MLP neurons of a small language model. Each row is named by its layer, matrix (up: input weights) and neuron, and shows model dimensions 0-191. Each number is 128 + 24 x the weight over its row's rms, rounded and kept within 0 to 255. Numbers have three digits each.
After each neuron's rows, "fires on" lists the tokens most often at its 100 highest values on Wikipedia text that the model never trained on. A number after a token or word is its count.

L2.up252:103167158126113119146115197160146101150180152153118155124185143097100183130100168170113149117128091125103126154130120170120155092146124146097171115097129129145155119119124141139126116076166137142119136134095155123140127109114133143124127120211119130134113089117102173093079119133157137102137168100102125113140104113106127108109135126116100105153120120098107129093162185082159110104100118112132123121134105167126119102126115126130097125129150161145164159119075098123136116140150133139150115114148168098132158142143143125119143146136142139115100145136128147115116098161102143145
fires on: " h" 25, " f" 24, " St" 18, " No" 8, " use" 5

L8.up402:117132129159137140129115125124133117187120164166090127125149161114122132097129163129129101132126115120156132135143111171117123121144108140106140094107150121082123122129169145109132125098132141155124138102124111107168142111142132103117116142137147124146141086084110135111121121136154149137121133108068127129138094139102129086130129163140161110138080152129144142147116165115212153123126114088109089123069099152148134070174144139173131126150113114136162078109115157160138137099090126109172089120095119144140103164136125137091152142139134165147108145077152118087088143113138169115
fires on: " by" 23, "." 19, ":" 19, "al" 5, " under" 5, " to" 4

L9.up219:105137102162129096126154122153098135075153144140130110118106132166109121106157165083132079105105096193160108144151098117123194136126119137121142107125152192137115077156130135129108091108146101124129133141120117130161164136106149094123143107151155166139101109141137112085091144121111150123122136105113166131122093121140129139070136109149145153115134107105083135164136152107111162125140156144103169139114133110091134120163108108114152132117099124174144097130098153081176149114109129131096102146116121177127141126100149128093105084131131128141105135131130130143091165136109119106
fires on: "O" 15, "ro" 13, "b" 11, " (" 9, "ri" 8, "ov" 6

L8.up442:103142125100105153131127152125140150101069094154163180149099107126079115081132119113144136153135110157164101171110139113113111124129124096144143110121176097128118118108141135145173151160132103122071147111139124115127119137179177136109138149138139147094107119077106143138113111161110148117168143134151163118132123142079166125102092067135069130114124132155140119150099123141149155119182137092131125148123145138102144155149149127136102131106131140119131131158090148076133147122125129140115111146109109125154185097112109146130133134142161104139134061117159112151150129114111111104
fires on: " |\n" 53, " " 9, ";" 7, " |" 7, ")" 6, "–" 4

L2.up122:110071144154110109146108182127107108118125123131108139145171153143123165116087176151140117141136090147107104155150102144143107138124123155097177131103158142140134119130151142133137097103108153147108096123166132132140090089143105104088119090176117169095146169133124138114122130123158144106134097089101159142085103129084162175094142094113159135145127087131114113138134145138081104162145171137117147145151174129104142138163097090113093121106145128145192099089087147136148130105130134100132124099116129136152106101140160143104139120134120120132149111132135128091149134093142120132
fires on: "-" 60, "-w" 8, " Rev" 7, " rev" 6, "vert" 5, " tr" 4

L8.up309:051139129108132115118085137140112157136115132134109143138133130202114097110123104165124127136104132121113140154156085107142135129108129140118158107116145149109144151127112123114126096103169150117141196167137160115139143103121085151101157109133183113090159092114106147116128128142117084158139162160139085142138122120108154086119103116113137113065129109121167100126138121112102155156130154138112128123134098112111155154143091166071128156150120107142163182129135125137156110129109117168125122142095107164146154128131100099111156136095156161128119111090140104139152125103122103158
fires on: "ed" 31, "ing" 15, "ated" 6, "t" 4

L6.up291:176087138122126132143128133149142141158138132141133142118135112122096083113122103137147108146136088151142142162100139083111150132127149100120118105108124154112123094111124146124148132143158128133091119069115117060133174138170092152113161120116158097125121139086095130143130131142129129111111144100103139139138166105151104176134088119139122129127102132092184156134147128071116102078116170138099108106130125151150123095095075116121129155120131170155151132116098108119152127076172172157145136124139120136090157125115110139157147118141116116101102126101068132119107147177104151109
fires on: "\n" 66, ")\n" 25, ";\n" 5, ".\n" 4

L6.up557:166139093123124095155147161127164131127129139089153102135135106082145177095151117109125106131128063193157139142115108125145133115146126167139096120079147109089137113139133147130111125145163151114133127097081143119148109112108146164108153166116130115150113157127115133143133107118129111154089112126150145142142140140074102121138149111149122125109128155085111116128114142149104062091132181161190091135137132147118122128111117137144113120076125152157153078141115140131150160128144150122112080113117118124128158117122140124115106133078136151184153097140133102126122108185102114138
fires on: "ie" 25, " m" 13, "o" 11, "io" 10, "ic" 6, " single" 5

L8.up148:145094131159121089136106125137155145144167130113119120097140101134090129127140143120143087162135149112120110167126094124123127132129112153109090182124162147112128136149129126143129109135133153122112152117133118076134106123132122146157153110154172109128147117106102148152125087136138154113111145133159125090097111153096136115087114099120124093108102159122188127141087131120208093138192121163130106147099107136113152110184112113123127136115086096106130113128131138111166143089158124120134086115177128171105179110113091115114140093146135149133078106146122097138141158078113113126
fires on: " out" 18, " new" 13, " pro" 11, ":" 11, "ro" 8, " com" 7

L8.up635:117128117137081116147122180140146140117130125135150096134134117125130117097084115158145109133146137160132155189194124101149138136103149103110129117146128174123118162129102117140112135119126144128121168096133158113126126079126085180107150114147158126144136115130112140067104132154096135153130114075142115111128116128128150135110084085104106087115110179138140090151118172087134114092159133140088158135143115122163152117133099130148144169093101125129108146086144123074151118095163157118128132158116148172116121160164132123148135140141176148168122128147106132124105110128117156088
fires on: "," 64, " and" 33

L5.up279:102146079138108140130121109084106093094132163124147165152142118134167103100111145136135094130133158124115133177132116111152161071128198139138140154099121147140126112106143138078133098119146126184124129141122131113156106135120115155106128074175108163109158137123143149102171103092148140129136113128144118126118101130128190075101110128121118127117101116125084124138109139055130162123092129138153137162143111133147159116153144129103111124138144121123126119102141166090158118084123134174154136111143183101119145140141147125118147119102125129102109101137174139099140150125166139159
fires on: " le" 24, "are" 10, "arm" 8, " incre" 8, "rup" 7

L6.up670:158119108106138129158116109077132134130120144121106121147165160177155122118161120127102117107096106104147073154139153152106132084122146141104151110135149120131151142114110133108120138087150161153107115100148138138146160147140063120141130123151120119141098134138114115114170104140140167122144085116108119144091126116086134106131138110154149069105115121110141158105149117093113117139131138147169131163122122109062151124141110117107139181137131102154133168147163123105136164126133185195115125092138098135128132123117119145114180122128121161162134111086152152100121145099178086134
fires on: "0" 22, "l" 22, "ed" 10, "ing" 10, "d" 8, "eed" 7

L8.up348:155137078132138099153101135126131159120152125099151156119138114130127119130124097175140154125105124129160109112150104126143154137126147126119117102091166114083135113087172118178113120118137139120098125135172138121114139128173166168114153113141173119127136128123132175144175119132197116108129140102141129127146101135096123143156067118152114106113120114102113098157149140127117087111152101152143149167149125113102144118123127151129117084156129129077123152092122150154151147126145124147116071103141171090133138124153146152174133120103177114105129127112121072180125091115119082155
fires on: "as" 13, "a" 10, "o" 10, "i" 10, "or" 9

L2.up562:131141097149098108147140144160179131135151137156135097108110134130136111119122100142150094106123116110138139168155101144130125137148109112104147106152160150115168104132117101118079093137126133131101103104130137102139168136158141094131140139104120117126111157135159099108124091220139154118124084120130106111108129136144143135103122131167146129101112148143096118160143174116118143145198138102102119147150138137129151107132056067102159163094134121157163130113147121119143146071168132137155147142148136151111140131161122145119162129122111095130166101153155118137073137154158134144
fires on: "C" 28, " rec" 27, "History" 14, "-c" 9, " dec" 6, " Rec" 5

L5.up411:090110107121160110138103092158141119165109149143124128131136142184137129118112126112166104153119142161121119136173108114163175126129098107114157169084118095127149155124148151122087106092158128169109176074111100141108137133108095146128145119162148117178133111115127139122184120165171121113094109126112062125145148146089156102082133088159132140157121124112135125124103097104133127117139088140133114109100109121121170126145150139148133126110162108130155130140088129155170110115150138161117114105156131136078134137149170118144131120144169130100121076132143115093138120096153142115
fires on: "ours" 16, "ks" 14, " years" 9, " week" 8, "res" 8, " short" 5

L8.up613:117156114166126077120060100105124137152134164132155167143155131116097093098131124118141112109166096115112108131148124135153121139140116144171143151096135178126127119190127166154122095168122144138109156099131176130139086137110119112141155086119125132113172079125118143127124138126149149131122154099148086120136147121155157082140153145150094104091116137100114136145121156144159131121149107134119070124112096129114137113132129126111135123137119129141155132097151141154185123088123107119100083163122119148123126139130128095125196115148138142102086113138162091160105153078158121131
fires on: ":" 28, " out" 26, "ul" 14, "ag" 11, " under" 4, "op" 4

L2.up605:140125093151119142120129147134158148124133142136140153103136103168115139066157128138144169120142112147113127156179142164117135098166131113115181128109118126121159110141122147132119096136093154140123111098131108134127109105146126123154107114153152156064131115053154115132150097143093118157158140138098119136095085130132118135174096129121129114109076112127156131106091152109081066137146158128116116116169096169094149114097111121127107144118107159143128159129120149133128130040164170140127121161160093130136127114126162149117096127130147150149123117146134095122110107165103139131
fires on: " station" 21, " railway" 10, "ways" 9, " opened" 6, " Railway" 5

L9.up507:119117135125143110112121156127112121103147114103170139140145172093136151124100145130159092119168087165166087134133134110159144129131134089125133104123118128125155071096101148104134112133090169161145154107098177089101141114113124106089106150110152100120103112093111112137114177136122178112117116070143122118147142135097145126155119129116088138136098174111185138186144130119116083096110124114099142100109121085108134145103122122127125140175065143115128148125126184116159161148144155165120108144136109145112118144118147135142098101122147155171100115127130152104147139138130150132
fires on: " t" 35, " per" 11, " one" 6, "5" 4, "4" 4

L5.up372:120125100133147137118127207124142148111099169171129086100161138147123148139124105143121117129178144125133171128136121131077152108125130104129113116141126149132171083108129140148159065115133141131107103115147170085136114144072127144150128123123165120094145140119139104141113100152125159133159129119147122126131141110070120143103117102154126068135161118099139147115146128102104111114136153126109112173139102097108114103131127158147105172107145122135156141172133132089147132108132162161154158107135133126071135111114127121077126103127108163178102115148172112081116151099158126129
fires on: "ut" 20, "it" 16, "is" 14, "et" 14, "ill" 12, "if" 7

L6.up381:112151104131128131124121116147145157110105165134162088128115108136101154102098128109118105103159110142138122179124176093140113102118186105114147102152144125134164139149117166131152109169167131127096159124113138113150130134093107146115110100095116147123128126103064133119191173160154131124129147114125112108133102138101103178110135089108088108130100123117167092154109142084162126108126111155057134133138090155114153137138146143131150126147142143168146114129079104127112133117143152152173133171094153172147145110151118157112131124155156105169117129098111140106100114139114121138
fires on: "com" 15, " (" 12, "The" 12, " " 11, " known" 7, " single" 6

L5.up238:119153104128117131141092134166121103159117140159115120118146104129132136123104132113157121158096181193100122138153103129140127089134141116093150115093116161145134161144113119115127088115178159111113175110135133131198116134104133137125150096121115177169136124122155167094177098149163139101133136086094119076124126126110139120096122139086141075112110128121126129122143115099144123165149151134169149154113121159151141092137156136120103140117136091123115180121122103128163110115123131137109112115138096128133138152163144071158129133114182156144103122117118167102146126078095133139
fires on: " it" 23, " there" 17, "ing" 12, "ours" 10, " years" 6, " will" 6

L2.up24:127132094087101116137169165134126129118136119208125138109128097144120129135099154121139134117135116129144140144103139122148097118114143134137185132099157106104133159107195168126155147123125096135090163074113104141148120138138086144070147122135128125132111119119125147109148084155129129112135134104129123127111150111131116158170131121086116115147118165112209201155154111113154133108127155158134133170147084136137147111147085145132113121143122127112160126132117148087148117107106161126135096122165101100130141138150130091143128115132148121131100124150086068130127139114159171151
fires on: " them" 19, " people" 11, " Go" 8, " children" 6, "ze" 5, " go" 4

L6.up759:082106116153145084113136135118130131136126095122158117085157152157143121126120143163147137136121108138124116196123121132098136145130184108155189071126132117097164133102137108132174142081127142105140135138127164120114140086087103147146186148110123167105119108140125121078143132164144127147145131115084110157122113137138142121111116112076105139126085126085120121113106140117117137125133159128123132108107123129116127168127056158127141115086136123154151096133083149109156127125122186121136135129129138141119148147141108141125163134131142193116089112073129126130173122113137096125
fires on: "ated" 42, "ine" 17, "ected" 9, "ed" 5, "ued" 5, "ian" 4

L9.up498:058132068146136119145119123110114161148098108162096118156134103133118137085111110117167130133160119182129104204116123139118140112130148111107128142123206123122170111150115150118176074103124113153104172140150126098119123169137163134126132151118140183137111149091159137136104136154144111134128097129146105104159142115138161113088152084138088140137124123124146145136107132131160130086155120149134149141139149121114161148119134120116122144109139145096125126122106126103077106106093127130135118178122111143133153120117096152082116101110147112108130089089137135113170136087112132148
fires on: " |" 67, " " 24

L6.up8:128135142160150151114104106151132161114124154134133145145135124145109145066134159072127103101110103156106130126099092154128101123135101121079143104056128098143134128143107134107124143151118165166152147103152164137156176146100128125094175140136120138171123118104142146137160139155139091091116145122142123136115131134113145104145137113123095140113124147152170130062131154137141183108136160127155097102160082141118131113092147078088094103119122153117171128073131150141118131101126167178148094132129152142077128134128126126115166128148115130113108135165107147117110154114106129139
fires on: "at" 44, "er" 19, "el" 16, "il" 5

L6.up379:098102133131115110099127137115113184143146100100108140130149143104140094116135107140129111121106119182100083136101178139108140147138135130103154151070169155137171148133153115151142101084118111132115147113124154103146179165170144088138130135109097138093160127137139124122168154158158122116118120130050093139130121151092137087135099128142146110100143137118122176146126170094124152128134132121116149123123095110122124117152083112152106145120125084143164103132110127120165167116148193164149134122075132098142131138162115112150131125138141149162152101120114126106088147094135114139
fires on: "ing" 25, "d" 8, "el" 7, " Tr" 6, "os" 6

L5.up721:147118072131105090140139147115124144150123134179156162148161147159127128100096141093129113086108128125110117107135155190119188143133141121106152093118128165121140120116143143173168107180106174149095105125159147109087142114099106108111147085124125105134120132147142161109131140121120185141148100116081126127144119113093172092116138133127129123157123160065116146138182146127138148111156117159117155137150113119083162168149160123148114123101134109179150119124129129103168124119151167140114130121081127148113141126116106108167156140101107112131119132091144131142104143144113119111
fires on: "ay" 46, "es" 15, "ays" 14, "ats" 6

L8.up317:095099124125146092131141138058175165121139132098138152135110127118136114101137172083129102138168144135160111119116154167107143115146169167122132119130117117118118141148107158123113107147088123132126159133129164088139122127106134174124158095091198087096134124078139145107121139125119136104151093104079114134142098103125135087072131115115097114136068165129140181147137104132168133094151139098120141133126118122140191124130143112133120140136121079167149061134127134115107129137120146143162113147161134123101134141131108151125142105132162130147118130105125153159148125120095124148
fires on: " " 36, "B" 18, "|" 11, " a" 4, " on" 4

L8.up189:141097141155154158130130127133105106148133130111147128124133129142074140119151117111163084147153101109102135139171100190143109127130129150188144087104153184132130118135148117100126108102150152148102079161108141095123165133140107135109136126136106137104135132128114128123139109147141088085113173095162104121122157093123185152148126086142151090103079142105165147074123110119109156117149181095120078123143121156120111099126109114144082105116140092159183132149140119122108132088125130146116129111145129140104111141121109124148135138142128131108088140161144083162102161141124124129
fires on: "il" 26, "\n" 14, "er" 10, " Bel" 7, "el" 5, "mer" 4

L5.up591:119103152158115132128134193100119137128170124080173111151149119109125129118114146129136110135154155165157132151123103183138116147107109116108131128124141133118143105131123142180137118149121136106113141121139137137086131123117101120091122144102197134108097120117106143104106105120112173135155139143107132157135134125086123139096098113113112111096141159135197125129131157091139102134093148146121091143116110097145170119094098084128126155141111133159147110090148123093125145083169135122125085154121108131122155169129106124115151081177112179173092102128124154127079144107096096133
fires on: " and" 73, " &" 5, "," 5

L9.up719:083086114140116133167095116096115112161121128131140140112114119121115106121130129113135076137111126093109130115096095163124149108158117106100170118129127154099141156135128143132140120138136176182107133131111095115098208106114140126108120114115119156120144118114149139115111102156102107111094068134139098098133152117119136144124149135148153116169092137097152172125140125094134139130137152103112134189184102120137183113159137145114128115123129069139154134113150111123112132142138155144141108092100099148138125149122132121118172166139165109157126121186160084123097107138080153160
fires on: "b" 18, "f" 16, "cl" 10, "er" 5, "clud" 5, "if" 5

L9.up238:121169121128133150144133159138124112144173118140154111143165101139123174108097114136186129074138109151184151132127082116120125130092134156122110124113166143160143114110105123134172112127114156147101169150166166100116124122126129171144110092123139150127147135128104155111064141138107144122134111103127141128115128163156121099151126166120138099106126153117145128121178159124137089097100195139128138117122074133157159131098130111098092133115079098135105116112141163116155148155154136134150109150088164129144118098171107113149135116148149122172111142172124115098086132124134123091
fires on: " and" 51, "ra" 12, "'" 7, " el" 4

L9.up722:126139149104167125162061128093159141082125136130119167143128130147098136101149136147116123131166063101182124106131125158151092127148117154131142140090117126121135141120131121156094129119113139133105115127170137137113185129144158153083180137137150101157093124138098112107143142135146103131157131139121089122096101174126133146157146110171102093134127164150143092105109158113164131144122100125115085125152133123093097108131134116142092091128089115120169143113134123144117157134118133153151117122129163145156117130130103146131152101111153108185097122169154110158100095098090085109
fires on: "." 16, "el" 15, "|" 11, "e" 6, "ud" 5

L2.up357:113117090126164098126153167150157120125136146122112112096147138160093148123129086101094090113138133136138180153143145099104153151161133073104122114130138101125143138155134149145131109110145169097107166137160148105136115161126137174069141141188105126109145111088116165057120157132113108136133101120100067120105128132141168129101124137116114126131158140119162147120093109112143104136099128138145127212144134115146116118129096122134085129124085108126119176122142122135141163125131156113149137107104136132111170116179105111149129145100128155119130125107165120106107137090124157119
fires on: " of" 36, "'," 18, "," 13, "eter" 11, " occur" 7, ")" 5

L8.up263:085133086126137115150095114105141163134176154122117121155143153130148168120104096156098107136120131139100130149076092120099127132126126149143112109139136117103123106106157142094122139096166171141106115141168122137126144131161108142131134166123136118093131113123102125099171119162191149163166087103133153127155093092098151120137110116143174108175107111095190103134173105113153154130119133142139138094136097136141122096147101115148123170113126137134142078096119118153096151136128170127175133141150115154128096173134133121169118125143089160153137110105116132143125107091174137132
fires on: "." 14, " by" 14, "'" 13, "with" 9, "," 8, " with" 7

L2.up253:132098111140145134149110145141102135136108098179156117102117168163146137119133153126130140123127122172114078092154102146140132151142155098106186092115142158120132106161185170125124076119154153133086105080135145091108159145153105119103132109120120180141104095090136120122127104142112140085148117133123129111152098155111152118116128099132132122144079115088138134138136113123136145120140180107134115167124088143096170128149090082116099109134115117107107117124127126131158143094132168121144090146115127085139143178121171115095141148114147139132096124111171122112165142118112082151
fires on: "-" 42, "ects" 7, " people" 7, "ister" 5

L8.up624:110087126101129095167110135112142126146073123088149143101107148153116157112130162114116119152160081161167120135116137136131135135129130119091129088131171114089126117109139151103131106131133171128120184128100183094109145131139106128125115123159168135147146057092095105122119124148125131134110110141157092136155188114112133064129155118141115120149092151083120128144128169138165142105174116141109155157137110160165148111122104125117106133162072123151119109109138154130092102145097129146138113116119137136104166151101126153102129112141154141117098099117093140099107147132171140115
fires on: "." 35, " |" 14, "\n" 13, "|" 10, "-" 8, ".\"" 5

L5.up738:128084149105100123151153140084160118120090151096164135121120149143085102116138181125120090119149113131127135117116107116153149149144083168118107094107157131118143105097151208138156147155158129125072165095082124127153160117094104113141164141159115106128156108134093140136111118142169138132129118092118131150105140106125119123131152144143149161149131139069123163106165128131133106095159113155125135148104133160124144111106082122146132121129095132153124121090128155103154126130086143125109096162136120136092143140109116131158137105147140117120107099110076138117081085165176129112
fires on: "\n" 58, " |\n" 11, ")\n" 6, "-" 6

L8.up133:149136135064131121152079193126146128101101120148139128149141129108143141092144112094147102122132120162146121174116118132103117150148126137144088112121148123087131118129074183122091154136186147152110114060142117127154132128125137087160136114113143128092127123112137155134154135127154122122148124115100121131153126148101117110095099117112109145121103136128157086184166159145145098122139113143115128121149174119141159130133105131188118135091138141130121120067094140110144118095142160144152100163144171138125186109113123141128144119122153177131141098108130147098165090152095122134
fires on: " m" 30, " the" 13, " b" 13, " with" 9, "ym" 5, " that" 4

L6.up494:155175144138155108111175121118099165101098133125136101108156106185048122117119129121139152146095122163112153118127124119159152123107131079121164124105114124126125133131159104142110130127087119101117154105115110114102131114167127140113099119162101143128151094152101133139130097151147119125155146131102141110090148183115113150097171130120118110132155154108169098163170159086181116107130122081110154149142125148148090091143096145166116146124100112150142134084109115153105139106114128122112114109157172137161134153138121138150144115118132107112157149066149151121163124162114152122
fires on: "om" 15, " fin" 10, " For" 9, "id" 9, "in" 7, "ace" 7

L8.up716:108099108119163100125122131095154096148093126136134112136184154118140113125110102155119146100138092105137149111134107155089156079125117158146132131084140205168136124120154170096151124090111139138125179113112102129095127127074120113108149076158104165168150079131148130120136122167121126114124127085124086121161129117095153118142134142133153122148104109147107131135103142109151132147145146117126137162129124160097151078131127120141097115138166129114148124133093129113112123112103155114172104132130126143113116125120123121119201102136136148121087135112189079150122180126129132141
fires on: "il" 17, "f" 12, "el" 12, "r" 11, "l" 8, "if" 7

L5.up542:101114100095155133142098104133123146144137161179115167124106151119132118118098079099142102158136146182130120174133126155146193097142169102110149148123142087101105095142133169145105119118131142115135172082109132123135122111082121156115167088131173148126123139123090137118133105162179141101137183124133092122149148106097171096136115128100129108168125124097122097114106122139124127132144156108115117124131089137147153132102124101119117145141108141111116121132161179149127111075161115162088125121170146110076144126128135141153128123116125164123144098091138127132104132086114148103
fires on: " years" 19, " year" 14, "ours" 12, " day" 8, " returned" 8, " month" 5

L6.up439:159072112144132121132135155142101108144159155140176158115176128147128153109165158123139127109122114111153096150117117143131104129133130106103125127117130104098129104163157150080137083098139160137093149090144109119133117116124141150072140120189181076108133094086093169132146128101137105131173121087116125120131158136097114121155152106115113146159135130125103116151140132111131124124115176149104165104113157169142141135125164169163126111084086112151155133127112123137141134110121108107174096135136151173129121132113127114119119107152125134162164119159114119101104165109194141142
fires on: "b" 19, "v" 17, "w" 14, "ov" 14, "te" 10, "st" 9

L2.up695:136101143141097140087147161139126110167131125125135112149131123140160150108121129137188151143126086190121086130123087116144137121165120152120137119101147122126134098112173147125161153138125180138096091118143116126119143134169126106106125105107136144106122085133122182136172158144146178082125103096098118112106117148109143101139130074155102155144143100096154105128123126134125097175121161129139143107147095127098134115119076093118106104108094150113136101107121131129168136137139151107174074121123144160130141135111156144121146100155125111161128115099157123162091121079101085146
fires on: "-" 82, " Red" 11

L6.up644:166137139117130125138121143155148174100114139139166079127115108118132170106109128103142109125178134121169139158112104090148146096125207106140114090118144124061141141087107148115105109135156103114127161097123137139118124099075127155104142156141170106150167145152127121115143119152105152158132124112141125122070163172138102171132098132133110108117120160103130074167122112136133104104135167139141156133189124125147097140122144125129144154114158127095114124136086144109165144142191118122158103125101138119148118131142107129135128137099159134147133133139118118111094140170131101093
fires on: " and" 32, "\"," 12, "\"" 11, "le" 7, ")" 5

L9.up365:101134116140136137114134118124156153137113102150144136146120100156142129131098107106148142137170156171153112182097101141135153077125138123135162113097151130097124115145122101143155099075153105129142156140121157124144118104107153174091117160148100158156119108101164121141134089144125122104108100082143151070118093159142135130158145134144130114121089150140135093170119160155105127114154133142145146138141120086104175156140128094147079124109137111130147122114125107162104106072148144131134120140084118133152163113125189115128109097109152155100144097120120080136165185115125097140
fires on: "%" 19, " +" 13, ")" 13, " |" 11, "." 9, " " 6

L8.up426:112128120125128083135114119132147121155118158149159147104157144131112110107139133123088118113131095128126104086104103164098142111108138128130109124137116152138124122175151109123119126141130169133107177151124117115148135133084154149099138114107094112105151149127185175078153126101115141090106115088095111148163101096110157090143165155144127115162148109127149171138133164144177143170169130175071089105149118100101124124124095167161175139154148144154158123134107129154118120098126125158126078138124133142120148139105097113073132144090124168131124127123113147130120154079131105104
fires on: ":" 21, " " 19, "ent" 15, "ul" 15, "er" 9, "r" 6

L9.up278:118106163152107120136137136128148154172100153160158127148125112121087120112130129103132141094137137112114132151193140124108157136098126164099130134130113139088129115125159182124137115118108150139079129080142116150096128082159104120107126068159140133100142102108072151143114104181119119145140137134125089129138090149101169123097097141129122124116133157124142116115125147132149153159147149139111138170121066151144141098178127083106107149121125136102111124103162120131124108096124155095154109120140121148156133172128117162148185108115153184145128081107101165095135136124121140115
fires on: "," 61, "." 34

L5.up748:107161125146080118111151136130142110106119140120133115113120114112093160110128136144128113119135098122183148177107136184127153117143183116121152123066121139105126113126123148159128073155154150137090090097112133103116093086172118096060132116137127157157125140099070122151129081150141103129143144147090088120090118116142136128131131147114138119114089141134168148133129139134148135123130134097125131107167121187122122141141125096127115150100130122129141110095111120114155128111160119140163137152159164148088140169148114156123115146142132088152094078119106162136133159147139167173
fires on: " rec" 30, ".S" 17, " dec" 14, " Inc" 10, " Rec" 7

L8.up637:141119121103150095102153172125139150133131107145144100138153130140140147102139101078111153130161135132150145177134155131108127129145100125090146138106096132132170121106130125161106126103156145146129175124139139142108093069125107149081105095170127182139110138138113163103112106166174162122101080116109117107115129128123151106150111138150124126135161161129174122122123141087159136130127182140072156131149090117102117100104072109124095131140125107120115172122145111073177182137143133136092116139136122126124140145146107145172124170128146140121145117108070108135139129124144101117
fires on: "." 41, "," 24, " and" 9, " in" 4

L2.up370:112130087131130109119112121099126147135084168164137113092122112123071156111089141148145109135165086132154137150140158163105114138151141112138172075117122120123144120096140204109118129126151139168087154105120130129137157163136124135110148150121138120120148106097086182069102117146148127080174132108115102123178132139133137102113108154121100078141151138120119127094122143110138145147145121170164168155115117130125139117086136123140132127139082159135131104121155139123085169161111147157093088126121125141173154125120113118128148136138099108164136146110109122167107144112098122156
fires on: "ern" 32, " history" 12, " family" 9, "The" 7, " election" 5, " position" 4

L9.up375:169147117160117101123147102124146118121151112122122134168165098129136184102150121141116135116115129113178098132150128154071143119194132118119145150120165128117181094126111128106114113201142160122113126089139122111114136131146169128112116107139124171121136135075089122154174128131129141115133106116123097101115161096128151095112189181137107089124082120122160096148120091123135112107155122109099103148110131121097147090155116078105131139144110101118126093134113183095131154101129152125162139133151152174107136149102126138131133146125098139132140129118131171113139108107130146160
fires on: " rec" 31, "ec" 16, "-c" 9, " enc" 8, " Rec" 7

L6.up158:146118135140103117114142107140163135116168150115110141155111141130128155115137119126143120140148132147153069133139086157144147124156110130139113093155144146108136096095102120096145132153159121165134113151187147073123133111089118131099167134090165133117115144097121134124133120130141106117112107128101126096141151129072164096117088147139100139131108159155132121142100111114145116099142121122086137139138142122147173174104120090128117109144089136136174133109164091107095176134122174111106124137156133154069206153090126097125159117157136131143115069081120143124140157115132123121
fires on: " t" 86, " mov" 5

L6.up207:138105106142140097163096101114128120141101106166123106097106157175077177092152148129113124136156136157142110147105095180133166138109132119109133109143131167108147114115116155138120094131134131116124098123155112128116190108148124092118226115151173137134119080155090132127160105108127129137137112135135120144135101155107177138121133138124155145146143114125145128125084111110131137148133157134142143152149125123136163137109141125127111128072131147127133156122121114097134125056133135102129109124111175116085129153144112081143139069078142165130107136145125125123131167141147168140
fires on: "'s" 95

L5.up384:092113085148109097188145154074150158145101144164136103109162132114101146124153136127133130141144157097155138154123138113095147109116185096080119137137117119117148130130146150141173052149122118093055134140131124104106149138094115164113159164147150128102128101114119135089131129152110115134118139138147113118136104152143156171124137127142101118124119141134143142158100129122170120106120178116138146208119116129108153159148100161132127120149104104143135137126130093088111134127153148176139137127125121104128139114117140113102097136104142133142101068078158130132121172122126106112
fires on: ")" 40, "1" 38, " (" 15

L5.up364:113141108114116082131124136112117137131129105128118180128194127166118134134134132138123149127117115162075090145122152191137131124145125108128116082112103183148159135135194119129157089158116156135139152137126117115131138138131126116131152096148126159129136138147087122088118121145142148110187123097110122111180129090150141101111120104104128103160082111102100149123159140129142171136137144166149133163114097119060120139155151120120097117093113128150120149135154136150121132135098166114111079155156133116136136177120154095127158114087096151130140126079106110144164140093120149116
fires on: "im" 35, "ats" 7, "ay" 5, "ana" 4, "ive" 4

L9.up737:154150081113131136116139127171165111138138169145155148130129181161126143108131109133152136121114148119143109106163124093120116109153153166095119129131146120128111109116149147062118109108116133114094128072153129156106102126141137134139160111181143136174134096101109128139103126123124115141190137150156094103096100138095107106127142080124121116104123159100160124160129080114131136141112143126107104141159134119178129123078122136122115088105142109138158118123151115135134126143140120100150120174140169148164106175154145089097138131109091192146129098111117104132074143116108123175
fires on: " w" 31, "w" 24, "." 10, "ew" 9, "b" 4

L2.up566:137139103132119117127109117134154112164148155167148152116148138136071107119096152144160148117116109152137140161145153125080136130139164111110169109111136153067139113145136159102131081122118143177104158125073151120151158108107120161100171127150118106114122091134140152061113152170144079071150161090087069105115113129099126108122149145127089130114096161106158112116156124137168144107145118131135129160123108164141093143094131122122094102147104140073150117132135144126128142143114158139124095139099147087134125099147117152134112130125125139154138134140092109135116169133130129110
fires on: " history" 15, "ites" 10, " family" 7, " order" 7, " center" 6, "quarters" 5

L5.up352:117143110118124110176145187093155160109135123147110067109157097164148107131100144141145133139159107099144167135113080108137157122163132072108120075123151142105166087111115134124161084142137114118132145125147135071098124112131115152126158147152121087122142109130124141082122124117110108124158170111123140087136158113097157174140103127143145138147125140086119130143089119122099159124146107166124142169123139116125104115122133174134125092113110152175110137126134101108186159133130134151136154139122132141141142109146132106120135153087152126137068130116142101092155165101085126127
fires on: " n" 22, "0" 21, ")" 15, " only" 13, " is" 8